config.toml
num_hidden_layers = 11
hidden_size = 384
num_attention_heads = 12
num_key_value_heads = 12
head_dim = 32
intermediate_size = 1536
vocab_size = 8192
hidden_act = "gelu"
norm = "layernorm"
norm_place = "pre"
norm_eps = 1e-06
positions = "learned"
qk_norm = true
attn_scale = 0.177
bias = "none"
tie_word_embeddings = true
parallel_block = false
init = "normal"
init_std_qkv = 0.0306
init_std_o = 0.0379
init_std_up = 0.0437
init_std_down = 0.0437
optimizer = "adam_hyperball"
learning_rate = 0.0116
beta1 = 0.9
weight_decay = 0.0
lr_head = 0.00559
warmup_steps = 152
schedule = "wsd"
decay_fraction = 1.0
decay_shape = "linear"
final_lr_fraction = 0.0
batch_tokens = 131072
max_seq_len = 2048
doc_mask = true
train_tokens = 1150000000
max_steps = 8774
dataset = "wikipedia_en"
MLP neurons of a small language model. Each row is named by its layer, matrix (down: output weights) and neuron, and shows model dimensions 256-383. Each number is 128 + 24 x the weight over its row's rms, rounded and kept within 0 to 255. Numbers have three digits each.
A block is one neuron, or neurons of one layer that tend to fire together. After each block is what it responds to, as a language model described it from the Wikipedia text at the highest values.

L8.down124:108135132112095121142129138120129125132163143137193099105151106116115115162134133114140118094152108149203096109132095131110165097137155109088131131148122136095159125145105139112128102142154089121137126141150102152163161125139110127101164075135122104145152110132126141137176165135114103139178121163100118131115172113099081119082148110126091120163152137116151112138134138120091146113142
L8.down219:176160120131132090146082104129115148093109150137141104077150166119091124106154126127195099090138104112120123161130134134149122123153155190131101138136142149189135119110127084149147151145187105164080107154127134132127120133105075133139131137078176134130125169136105117145126085113127143129136142153104135111086085132134095115172155147114152122106119090128098166109094125093112129120113
L8.down611:151148144184161133153158103141094160102132068127142103155181143102102126122146078143136108130113144107109144145132138143156172105085105140080101146099152137141118141136133145111159090151096158130116158110110131121129125121125151163150119129132132174149081096160160129153129143116167131160142150107134146143116137131121136133137158147106118126143144168152098157097124159149085156109124
L8.down1246:169133141149127115151128134130151155127127122111170129114115133126132101138131121177142092130122127124127166119131119167147158110071081139127113140128146142167148113124131127128150093142111182126112132142098089101127148118122138122159134148095153136111090105096147142121155164150161120116156132173159178118105125095086167141125160140090147152165154139140107148117123100111121152091119
Tokens inside or just before a place name within a location phrase, such as the Cape of Northern Cape, New in Belmont, New South Wales, or Ky in Kyiv.

L7.down32:087150120133197155134098153133122124062154125096113122096132108096107142194092114115090130116085116180120139145110158116117156111151118100139077122137103154121163164138125144112119115108100127090136136104122156141148124160118153113095115133153148157149071096142150121145111150152116078094146109115123147094132159172124135135140137062115139135087154120122129137121128129138124141111094
L7.down83:150118118143173118134165123105143156122111113155156101138155146153127149147122107125110103141124097164133139118147087108134111070112144161095141151117141126111137150144103156101081144153121134139155134118120136131137144133136144130108109130155141151112097118102120132106096104154136094098161055108112130140129107115123121158152183169127066154166091126125131142141103103143076090117110
L7.down229:141123110124129156126143128106108155125125129099104132138149152157135114134102082116077110129132115117121122127147064156159119111105160136198139127119108113139117099145109138116121131136145131077131119125105126126147109129122125139107102173101115119145152184116133139144154144140175126139120132144129101115115142103123101141171169075162110149123159116109108139109123121144114152137125
L7.down234:151167128146093130137127176121135165114128107160149163115162126140120159108154094100165095124081172131101158175146140128136081128149136135182144139128139148103107140100136089118159128111124119119147192137082136114155132081149106153171090108123164153148128138152142153099091124084114151070101134096159156156133124114127134127127129182102119122154121136166155167159148108138114152136116
L7.down291:117166116130129116145111136176160174158137163123133148093104121162114125132113101134121125144150099135142117155133148145093099161106100117162126153183159144138140130107134128167119077170137145117174158111086103146162084117137142120084210115126112113170119172168145130107122146114166151179144111124132148109168114120149112112166137121108173128114085126113093140122139122122153152077162
L7.down494:149120121103134109108112101131100122124105162122148125157152102146118124094134122121130092113115104120123135134122161128082135138139133118109158128074099112134146150078124127103132139111085149111147123171104132122156129127120143123168086111133127158183190118172108137118107120111137151148111142122157144151177146118140109144124137141159112119125136133134104147155177124094138091102087
L7.down704:117138151110167083121138104143169120133103104133115127102142093168136154127134131102181164115126126106138115171154101132132129142127140119128119123124123121104114151150128133102142183138125168094096134078132132137109131134107093141158096140145119131145118178141127122149156161107103162162160130117183164150150154139147148119095170148137113115170158174127108103159126117149129109131144
L7.down730:162163124145121146174095132145108125119140187116143131092113112143109125117117160143152126172095113111109124120171131092164131161121183082102181138171156126118123107139141153136157137146130121136113102098120117127147093168100117122148118147155113121144106119130154158119108088151152168158138162108128114101145111155086111112169153129102137175100147138098116134115124093160126100121134
L7.down895:082159097139092106131125144120135092133104159115110126151096128127123106140055121117113119145107128147135124133149119119139129079110132093158172118145124141105145134098111108121122092097107104096157140129112111134127105142142165115104152106147122094143094137119091130161144148113127145081103166137111129162106129101115123150168142113164122131140143131184141125157086086133116105110080
L7.down899:147135106115108120109108133159135135119121146096163130146122111136184089091140099137120145175125153138109098136113115144138093127106086114098123152134078116125161106159139161129056115146099187113106167129114104132126128104163128088077148124142151151152104162090141144108123132139141097145090171185103140094093080148121143160144141074138099089124135127142135148096142125100115116099176
L7.down916:093153156146100148133122159150115130113114123195085139104114152137109146124114163113101176131099116126122137140112171109128101114121134145128145128156118083146123157091123134082112101131140152100094077158110104107123117142091109132144176106113141096135121172164120122131089158126153078097127113087085130135109115117123117122166119106123156135129119146138201127114158147127101111143154
L7.down1173:140121142155127142144119138096156109143118158103142081111139105147121168095154149078137155103143152124132174123151071171164120100146122128125093140119117160125147137101157127126128150115135158158146159140174106127149133069169143116099166119109159123103164125136133118108124163111126144098126115143126111126131139132118164056099137183144081152166143142093147159136147110153141134151128
L7.down1180:138132123101113163135118138166130122131140148125131145065170112176148164085129132133160059119125102082125163121170112116128123174122131120157127126128115105120078107139082133133131122149109155135140158138095106106088155128143122124086126146121162142112141107135136092122155134133149086102166112147131123137141130128113161135147116078134147140124091116130135152097109136111154158157151
L7.down1275:150129116158095195133073134156141139108113165120153171124145146133131154138137115156139152150124128082132155158147109124093125170084155139122165131101125127103089137133136141152129131106153156166136154109127098126109170053167109133127144162129162135127161143147122144094134094128157153118148100126160145136146163146166093141120165135141129140115109101092143125123126137140139108115172
L7.down1434:115119148119114148131152119123144171149151090165132120169127125137163132140125138096153140105139127133110121115107130176110157137135157116131111134138097139118150189145131125089115187116134139131112132097127160116127096072156102162096105121128124158130100139122140114086146113105162148126146120100190131083128115159123097087147100117134148142144168111138145125129104130134120097130137
L7.down1487:155105132087110144105138139143123159154129136093169113146191125137147112067106128120132143131137115142143124168143092132148104141085088162145090145165105105125104124137122158114105135121120147131131143069086100132119114105097113143148147164124149102111115119130141147118130151135112157144170107152114146129129108141130112117129145137123116142142117173136108156137121148148100131120157
Day or year numbers in dates, and the following at or (, after verbs like died, born or opened, as in died on 23, in 1949, opened on 20.

L2.down983:170133106147125103145144163120118144125104174110141109158111135138125144143097111156128121160132153138130122128140106114126152137111149129144114149130104124083140113119141153124129097163147128132106134118117086127133160059129128102192096174130106084080149137116106152157099112138165106127116122168115122147130140123142144197123122155069087159130120136143094131135116124132145130093116
Two-digit number tokens from about 13 to 38 in tables, lists and dates, often split from a longer number, as in District 26, August 26, 18|23.

L8.down182:107107112144124157124159098141109107139135120141180141103135132153119111118152118138114134091135138103158157160107115121144106117096105110094101152138118124166129153159060150096174141148137140071133163167137098139128120109120105144158128142126141135109129158125167107152120112138129116115123104092128094141130110130133111140111150110131145151126153104163135123157091179125129175142132
L8.down809:075122124127152114146142130171098153115139114159153144124129133099100098134126121110153113151129145093133139210099140142142139123133161097114099160159151159161136168118068194144172099147134121096139126105155128132149127110131127155123109149158162105131108141078162074135117121117131096117121157090141123143157095165120142106127097119166115133134080109146159131140138112138176187156161
L8.down1142:134159149190089153130184085158148159154130120114155133111153118129103071136165102127131097101123138100155161175144102152107116095114095141104135143107104139154142176099165119147152136139122109066160113147123133130109137162120122171114088163078132128123160172124153126169158134141146103159138129131128094146140121123117093107141140109122137139149152131133131105136119109118143122123109
L8.down1344:106155127169140154096150149131090099182122116167164097116098138140126132106112136122096139135143140139146160149085151161118113107101141190148092133132112128067146119138117122153121119116136121127145108136167121154128115148136123157129153127162093147153152147167125195111153059147063141155108110148106128125121117117173111122158131124134121174114125154111125117164070132117123103102131
Day numbers, month names, and the comma within full dates, firing just before the year is due, as in July 4, February 15, and 16 July.

L2.down536:134157111145132087141121127100135167108082116082131117111138158110131104166119120098107136136118143145123170149130114177148140124098172154092126132144168151133106152104111157140131133164088161115104152144090099089157100103123115151143102146139114166074132116165155129127140126161123132122134143089109126160113149138151145139158089121145128088115122122134115137144116201113149150106075
Single-consonant word pieces (l, d, n, k, ph) inside oddly split words, mostly foreign names like Pod-l-aska, Vas-l-ui, Bogus-ł-awski, sometimes English (S-l-ideshow, up-d-ates).

L8.down663:114108123104131099127088093140132145109064088151092105127165127081097154091143160114111142127151130161142117116128107128113135153154154142179094129135113118142139125120132117144120122116142139131136135128118144143115083153124141113112091121108134122136137124143092144126131135080108132093107155167099090150132125107126100116155137139124134112138154124127168136133123186143127119107132
L8.down789:136084122148113109179109148160096117157135149165086157149174144147120117113114151147124140136115131089120100101125099143156153128154132158158109127155137131110116164133128115105155132127149114179146126102152124113110135136134116113102170136142122097116089152119134106143158098100118122111108146133131113094156134136114140130150114103194160119164112143117088169139150113119106138123117
L8.down1154:147153103180159111138123045126130137098087112115123116109107123133096098155139116111146091115091136120156153129137176123127158144153143118103157137106073098159110154099150170135136152154132147134131139142100121105116158136114113151135141138104131148131106197145092088095133184099147127139143177113135126138177161129139122130099099162131144148119154077160154120144084128142124157102125
L8.down1155:166120129151147117129125126147146125113086140135131129123136127126124114059101126132106115072148103158126151151129101114122170136126142179141125128142092147135166120149186099174144121084172106122142097104145094160144122159141157134177121118143106097151140070148166101118152122114103129134115158182100123110098168139097107157145123170105137162114100123133111106100092128174144114118119
First word piece right after a hyphen, dash, minus, quote or prefix, e.g. seventy-eighth, peer-reviewed, un-orthodox, −20 in tables.

L8.down326:117139144150110135137157125094142107102100106165164103139112182141113102108137090134124112146107122123121086142110143150133148189136136157133130139102129121177133054164140131133119147129163102166127164154117118082144125117163114139091172101089125100140146140166125149117132126146163172167142150118123118108182122112159123118109136130137086112086176147148153115131102146106147134100082
L8.down824:122159151117152076155131141085157113143073120128178138111135111145178114157148172158169148113156088142125107147146106120123141080098126122126163128110151170133129117083190118127121120103109167131112132122080073106113161103135134142111165132139126137130106090148176115159142115115131136116168177124178124173151112146086101119135163111129128130138139122157132099119098150146148138123102
L8.down900:172130083099146149119088111146166145111148132108092153159157094105143127093170145135136108123139119157107107109117149121112150114110140144141127135119134176099131166147126118135132149133136161108143139111155112100095143123115162123138154143138119144157114124103107107134172163119125143131130160093153098099122149133175171099102105138142134115118106140125152124116082135140125139148143
L8.down1332:138134116127086122107138129128125107166148099108115142112160107153139074128103166133126110124153147138168098160093124136137130159156164101125128146139148107150157145115154159139117119144120149122162120117076139127168123137105151124098145148120127117131168160112143131112133213150147129157138118056114123119116110136160164128087112164123095130132133143130167126147121097121110104086076
The first digits after the comma in thousands-formatted numbers in election result tables (3,8, 6,5, 192,14), plus words right after mid-sentence commas.

L2.down1322:083130111117147116148156178171141129137124112124131133115138103157119096144113149126156147155176132105083115161112101112134107083110153151149141134132123136134095150097142131110131092092041118108152080117166119100133123110115111131160111160114113116161171174095123132158129119160162134114156133142096099146123103122155084123133123133135188105094112130117148139103143138137098119129182
Spatial prepositions such as near, at, around that start a location phrase before a place name, like near Barton or at Duke University; weaker on name fragments (Z, At, Th).

L2.down269:139106131115177111116126138162139103110163135104130117136095124117145115180074177159135131130101120102133101126109125117133133098144145105117160136121160117138103099081113133144138138169128132155127128102138160136154152140145143089145113119153154115133159120097094152113137109103125114131099137174082152144126098093107149141161143115120121100137097120122096138133144119116123122130137
Year numbers (or their first digits) after in, since, from, until in encyclopedic history, e.g. since 1962, in 2002; also some sentence-final periods.

L7.down9:069125150146147145131119177166134138087165108148092134141184123145112102110148068121170126105111107092137133149128133110141111128095143144163115116134126114116140156122146116137162152168119146070111137128138086137139095135136154130095116112083096102109134141147156177144103151116096103095145095129150145130107137143153083138111130142134145138130133122114131140146127140108157164152164
L7.down147:105135106121155118131153134130117101135109091163089094095121137090116122153126121124122188109119124158108166157100134147136139111140160095141127113116071146120154162148140141113120137143174187130157130121131158153142174140118145131136072106153164151127163087144073132159100113093157100140143140081147094144087163134126090121124135128159169098100117122078179109144102120150143111105120
L7.down189:094095105148116137127134117136124133127141135140143119083145133146105140098146099078163090117157134104148157143148097121153147099080121114127144128154135100155120097160115096060112148136134129100133162165069168118142119087079138158141147128113117089117153132140113161089141165117168146097122091091127138125116080115144099151127141162173156130142144150133111150112108141093136121146124
L7.down250:100168140163141096144126164160166139132129143138137104097115120126135157033100144135145143161126095128112166152117143089104109099115125137159081135125131126084116158120082140144141165102157112160151085151118085141095166130145144152152103126111146105097104153124083135122110133134098148135113096122157129124100123113113120145132163136162100130117191116120092139199169084076153115143164
L7.down391:158128155107138141130164169121132142120126143113113129090118109103100124120116129113127113118174098161142123143105146133106120124102092151114194125118118153191124166090105115112085133125106098133087099167114152132140119131125109122085102142158132127130133132173114124155152145129144145122132135149130163123103112147129071156092114121112196140114143099108081131099079127117136148123096
L7.down419:138114111140156134139126154099143118115164123128162098140103126093160155094139096149168151151145092169131122150092149194156120092109178105156132126113104126122150100124127126140129146088129127078134126132126205138149129164132119154122110120105138105133159109096125187137167075115146150132136133119121137144134131097120131174135130117154128095163196110126121138089111071151091148166178
L7.down682:172160119100144138166115099123110133106117097176139086150119128140129112135120116129145154138128166140059146123105148170095137162078119143103147129112156131146142141070119142119129124132123095149093148115121133155161099128152131129149109094153123138120110145141171162116100180137118156114141170111140127142140131114127127124114190160122137121114108137147097107118158142121090139114134
L7.down705:134136160134169150132152093162114136104148140128120127111139078120158153107143107092130161145108084128117155158130080170104142136117092164076143134058152105129183134142180116154067142145109102105118128158155147143177122122127141136134101108115149156110143108078153094139157156103170137131124175145145147112162123124117077140106122073083108099123108143120103156111087150153087171154169
L7.down717:124135111106118141112180174139131128112130137130177110084160101149115150147140099138128158121149119152153085146128097165083137123113114185121177148143129108167144100110098138136130112116102107119112087161106134124134119124117120098116123141102138127155164143148132094141166140125161123163122114150113103144100087149145117134132124074139141118141104131123133117078101153135129144151131
L7.down724:144138096181105108112136140129136104144151085169086167116123137125121091057094116122159111091102127121081103188129145154151111116146132093090121129180123148134097132123096139124164127178135129138134147110104094108081162120109139138136123159131144169146133168116152084132127088106158120166106133142122132121145097110121135153092147197121149098122114104135106145150137105149140131127072
L7.down885:163140086104147109128134111106128154137101136103127105168173182132132149153106150086147122151128102087126132117116104127094144127153173116105111143126117118165151144137168114125112099116144115117083074114109120114168127111126109140097101140136117087091133111139117125136073117144110126123124142097117123124076122123108159147161166120118147110150139141118139135107137120161130123132163
L7.down1016:136130117127119106165104104129110100140108154130099129125097164086145101155157140145190114125118162180111175165157134113115113107101131152164132118109106107094134111135096085102152118125117123145103122112131100100127152203132095105160100109143110138109107132093113158111120140124086130130123129087165147121138158166135122082103077155160106129135133106144151154175118124114130107108107
L7.down1058:173111124118161149158141146156125150145146118087107175116171120126089131143143090152175125133099066117140111131125128097157109132127152132160126135177169111128108115083143067126158161110146067125141104156057141134078139134119127149097137175107121149134128160130149110108133083143122127096192127177159119102113118110118155102146145121098134117129123104156116147072115120127061157142171
L7.down1241:172108155131125098181142136078174147116116118113123101158096142148126123115118158147133163127134150109098207113091174149101124146147138139105138132120127160140136116079134134091176082140119118149082138128160102118151156126172148134135113120131151143151068103119120085150082177116121120121140125141119129108138130089087148149110131184162097101174124128114082151155079139135112110121163
L7.down1399:143107121078186134067111138176125143139111106099112077098133139132137134139117079141130153121165117113098106132095134174108144154123133155183143135108144111118113092181112113107103179126108108141132115147145090114107104156150115139090117159165140107127142124095087109157166145131095138179097128147114109106135137126165061162108123086147126108147164182084120126127088115071147143118147
L7.down1463:139113125136139129101090160166090151134150114119132081115170079149136101095144118109159104155089124108105131168146138120122135135138111160115089121123097129130124129143094121164147154167160160143135129123091139132121124111150131194174141130132137142165117132080118117090092098134075128095113167193116163131112109145110123110137122121105138121126113133127138113134141139127154120119132
Prepositions, commas and place-name endings that introduce or continue a location, such as located at, buried at, El Paso, Texas, Salt Lake City.

L7.down52:122155122121133124115158093125101139112095121118171187149079105095110134110121175118143178129142119134113127155105145161143111133173120079082077112137125138106094147097174128109133106139137131148118150137170147123095126103147127131166132099167175155150123116126142130130120128097170141082116128112124090129153150102139146105088158169136133084142121137095133134151140108149105123128156
L7.down331:161132174141133152120128101092144106130099166115097150147118125112145148176161141113106129114123112093109143153149121126127154150106114135135158140169136120158152126133110160118085136136135148136117126120091149130117126120145112105148131140137163148166087144103133137117078161140101146143148131101125119142156114151123131116112113153107084120151156116145124148127086149144150106122115
L7.down385:163154112156126162154154087116134074156113102144132107103123138122123084143124166118184128131059122118136108176123178131151123117131094084119149136151106152139128121115144095099099126135105118136114126093131109156107135131125148137144132145122156157145095142152111143087119119144133146163125116136132131128173117112138110119113099139128115148129119177173091135139103152169107143116107
L7.down422:083145123144131141099089125131112144105146126108114129161144127136109114089139162153093127115145100164125127168131147136128154136096157185140117111115124110161150164121135093178111122098125110127161135107146132138148122135120134132124114090135114124163152110157142105122120116065138158130088139177143099161171149155150126075122130150155082129093144104117139120116140140114169175140078
L7.down576:109126160157164138137105111138158130140076123032152157131115062146113104158088138177107138106129134162116162147153151165127063138144096146102137128132084101147121103157131137120140137115135191125138160145099114135125112165101143122148136153113141082149160153144100138129128137122101135196145199124105117124132110166152123142135105135129120106088137119140125116134134103137144158140081
L7.down673:132167130164090160125108134158100118133128114120148117122100132097149088132116108138125113109121079120147116080129096147136103107114168113169124139113153144122130116140060117154122117174128110101106143158133127108195104135129139103142102130110119124120159146172193111143141136165121129165115087111136134122131150137128140153122144155162106140091099085111108127110074152134084162085125
L7.down696:094093119122134112110126100125084135120160120191094089165126126173145151151072144154084127138094117129109158123133102123138121143115135112133132120096113133118134146101122141171146140143166132154108092082138132116140121116138178130137114125101110102149108105108124137156095179162109127057165108171113148135173079088106164128143146124138140161117162136125129081140104104113122079101148
L7.down848:101106159108111088102109114129128177158142139149129147168105143130150128039112081121082130099214118110132135112142162127111074138086134124139103128142096134177134137107154117141073124151126119114137130153155123127112147117141158106155202130114149114125143116105110114110110143070141118093116160135096134157138146107179163135159136157134121118088130118118117134140108089122163093151125
L7.down876:130116139109162110117099118150126174134141136151131144161120127142147144106141138144097138165160137101116136147112144155137131155108092092165113122155095144110074135112104146128150117157127166084130123137177137148128124109162140129131159154109081130113128124120139160136156133078093155136108138162084130173152117133117123110131105114127070128110140045154136132139190109112149123134141
L7.down1051:113138108200164127123147136110128084128136142087140127129122138120127160081118153137095061139137148177160137150086126062130137086159090101138132128117123085097125162109153171167138176157143080111138069144144157120110139129100123123135122095117101146193172120134123126152157104064143119126122153126161135150122117140117133127138141096115104106118104115110122133103164137124083106138139
L7.down1061:133146102082115121159149056108170093103069096134094148133113130096134124218116136143179122140124106141127154115144188102103125136149108150080092095125099140123110114139106101143096130134092108121130127138145164132123139123164095121119119137119128122084115096110085091107138122126141135156109118081124131148148147118102161117100136093113109131126121045147148149149101166129142110141122
L7.down1152:167093107137117100124121116137124125110130096138129110155078139139157170152090143136108144160145151107134116163114134165102107120132125131163124129130115131091175112119131121148133090126136130147160111091185120134097160155113084149135154123151122130151189137160140139147127093150128155124108144175131138103164105086115127126143137114119089146107176116170141130141114109117135140110131
L7.down1165:137096129138156161148165183111127130136148125136111082164079119147158139131119139136109140134137122146132138132138153148124108156120132112157137119095122133122170131174124153151117141127172084108158101136157133143154155134105117124125136180142154145141154151118148090104117096163133131111166146162092135117151096115099092095159078111102136114148114110166116122082143084127135161163131
L7.down1337:155121086111130116149171132086128135152121131149106136132126141139108117166145126133099152087164149141171126155090104136133126092131121139107086144118107128091111111176116088086107147102104089125120136107157123160119124185137120137138125130114116136047109093127134120176156114141148084151122147149116147150165150104120114159130180124161119152178137114142109126116166107159088089149126
L7.down1347:126145151096137102142096173152154132126094083111117119118096131108134104169107144152149133117139159120139139129119096148126096127157135132096146138116133147123126146134129148137141073118108148130101101155131157122111107097128157145159112140110111150151170132122145134098137073142142152155107145136089139146125141100141120133157183137142119179140134126136112155130118173126124096138066
L7.down1417:156159083150081131112109122162114127120108152140086164155163105149145117092099107124113097120171163093112163150132159123130100137109153104164099120131137136132119064109151089117128148149170136075120146151136169142143135147137094164102130134146146146124122143125130138125146161138126148133122111138158180151147124152091128136117095140139095077151125166181125129133110136091145095150176
Short word-initial pieces right after a hyphen, opening parenthesis, bracket, quote, dash or prefix, such as self-t(aught), (t)hen, un(t)ested, [y]oung.

L7.down14:121075140167097113091128110141114133132140126086147083141126138138169107119135099142132118137157140100168122119165118147170110093084118149100090116128109114137121117127142159106167126146113152113173159140127134129143136137102152167146124165085173079118132124122130095123121150139136142142086128093124166103156115138142116147107160167176135101145117150150175145127155116134104130124154
L7.down196:102144109156139131173161105107162122082138180093124119115131110101157091126146137110154113144084119137122133096120139116140136098144154110089077127092153142075169139108171165163148136085113134135102150112201138124089135135125105154141076145179166152141119134120163148111122205134089140117169149154101140137119162124146162093139119122109099156139125150122103125134128133166170132146132
L7.down570:134133084151154096132153097093145176086123165098149117110121111136080188123112090117122153127113112116091128118151105133119143122151136119147122130105115095125137157131152103113145176105125157159160157119097128111143163122128109160137150110150106131114162161160120102137162112136128107127111148099112099133082115110181055158114169117124094158104154143110155114088107163122096120139099
L7.down639:146090150132108135085151151174124155156124123129158117114157099169143137129122125138185160144136119071110139153127174177133165082041162110097170127138168138115108159076129095113126132121106094130134160112195136145114152136126127118170121172150149130115144121135126136114117152144124124085133168116099156135132137128124122116113148137122127150123133129149102144098090138118150079126106
L7.down700:124112141100108097087137103122146112141117147117135101139113135133121137146107088106160152137139167124119130105128140131147134101139114117128120127124148159112136137136122111169149166058168149116175178112088146142118168150109121161127149113117145161153136169118107138130123199157124141085131143103135138096112134129171121138181069148104097138097092149113151110141152172137107135157135
L7.down728:072114110162145096124106129139159118107080124095137112169138109122146168166060084141120120156180145097133117116140150101112156108109169086104143134081098122153155174169155125154104129135146103120114132121149120118137111141134090103157144139115124114096154161121124164161146111100137092130124180163172110149157133152181125093147155160125117137156147098111147117152159147163160122162127
L7.down750:156103101118103087118129146118131160159090157155121146147137163142113118141096106140119082134141168114103122144167099099079118136120151139142107134133141166155090098127122101124117099148120111121134116127143147126093194117104137074162135067093110120114118126104127196145157116149092096094139126173121125128144094133138092148150111111116141080107124147142173136140125095101154124122135
L7.down801:169169131096128120133178118089151146099115086105140112127110165117164119157079098126163113126135118135120152086150143188123122103126125168144142110104113104102112131104128143087091102113146083117140119110136119134118115081127156133097112109112147152146099089142114117114085125101116131133101149155104096113112126123118111164118111104141162133143119149144139104114105123122152128144135
L7.down812:126144067164135135146128134115107101139123085110130141122136159150148133144126140124108112136120126133101101144102155127135136148167079128155152123157152105127158111150105141120124157101148114163121095118087179120116115120126133108122137098155156074130116132166137104134124131102142110138113198114137158144195119101122128100113113142108171120117147107099085120186140093140080110124133
L7.down1008:107141138126136137141145125092139109112104142111124134155139125156124123171126120137121136123123132138125134150166108132100137055190142151126114130145105089097153133111133150112128148176076166123109149180151142142092166131174111099162082140170142095164122121134067149146109133124087155102107149146098121154102138136125102153100129124126088070130086138136114129129051114098132146125185
L7.down1110:123138111097189120143137124117124151122121121081148099130156087142155114159143160181120121118149131116136106117153117137128142104175130107142086141151114112112129121147135112123111127132134137114142135163133098137147145119126091150115128158096137146147146150108175129130097115149117127148112108129103129130134133120112170125147103122134104158141089119125120136110126124124135093102099
L7.down1196:107117071150188132132131141144119093098119104084145137090117092110096155120166135111154137118144117152127129072102142095158127110125151141113113112120138116112141125171124088113158155140136125109172152165096161131141143157116139147158105135126118104104140143152132105147127173098137096137122170093115107130151149135113137125143099124132135107154091107139173126052137149130083137187145
L7.down1318:147152106113116180126110139135146166159142117175080147130187172107122117097127114107111125141111103124085171100094114122141163110176101105145074102123114188112134158130116130125170129128126106104167206107173163100141172093121139172103141092194123133146168098136093157126082159135143145119112164169147156093133155108095117086153133132106084131152144109129133132095080126132088133164150
L7.down1365:111138178108110163132146114134169102134117117126130089120149148098118111117130115091144138159083120123159126090129094143110146153109112142183144134128152163181160134102134150153140150096135151138101142123154111107119143150127153111149164124115135128121140121151120126163145137070160142107092163082086117136117120158200147162094099113106119129154103182126091145120096173135118116140124
L7.down1396:094125138124127140069100171140147153148065135150143158096150139129127138173137129116154126156160109106170151165128089121131093128131155127115135136119164127153140118149129135118139122110103132108122164131142108130165134121125125152155127122181145137108104164163137133122117137079117140103150180097167133169105108125144132118118163080110129129117116129128101128075130143139116141162107
L7.down1425:096151131154067118119123106101146177137110104138129115137158096143130140140081098195170104136123147134137142143159187129154125129119164089108147132113113109120170118133132157155162130158161148113090145092127104137095154115161117108142128202130121150107129105151099125140127113165094146164119136151115117110176134124154133125167108124102094147153143130101128134118106154148127123136135
Number tokens opening a figure in table cells, chiefly vote percentages after a vote count in election results, such as 37 in 37.9 or 43 in 43.1; also totals and census percentages.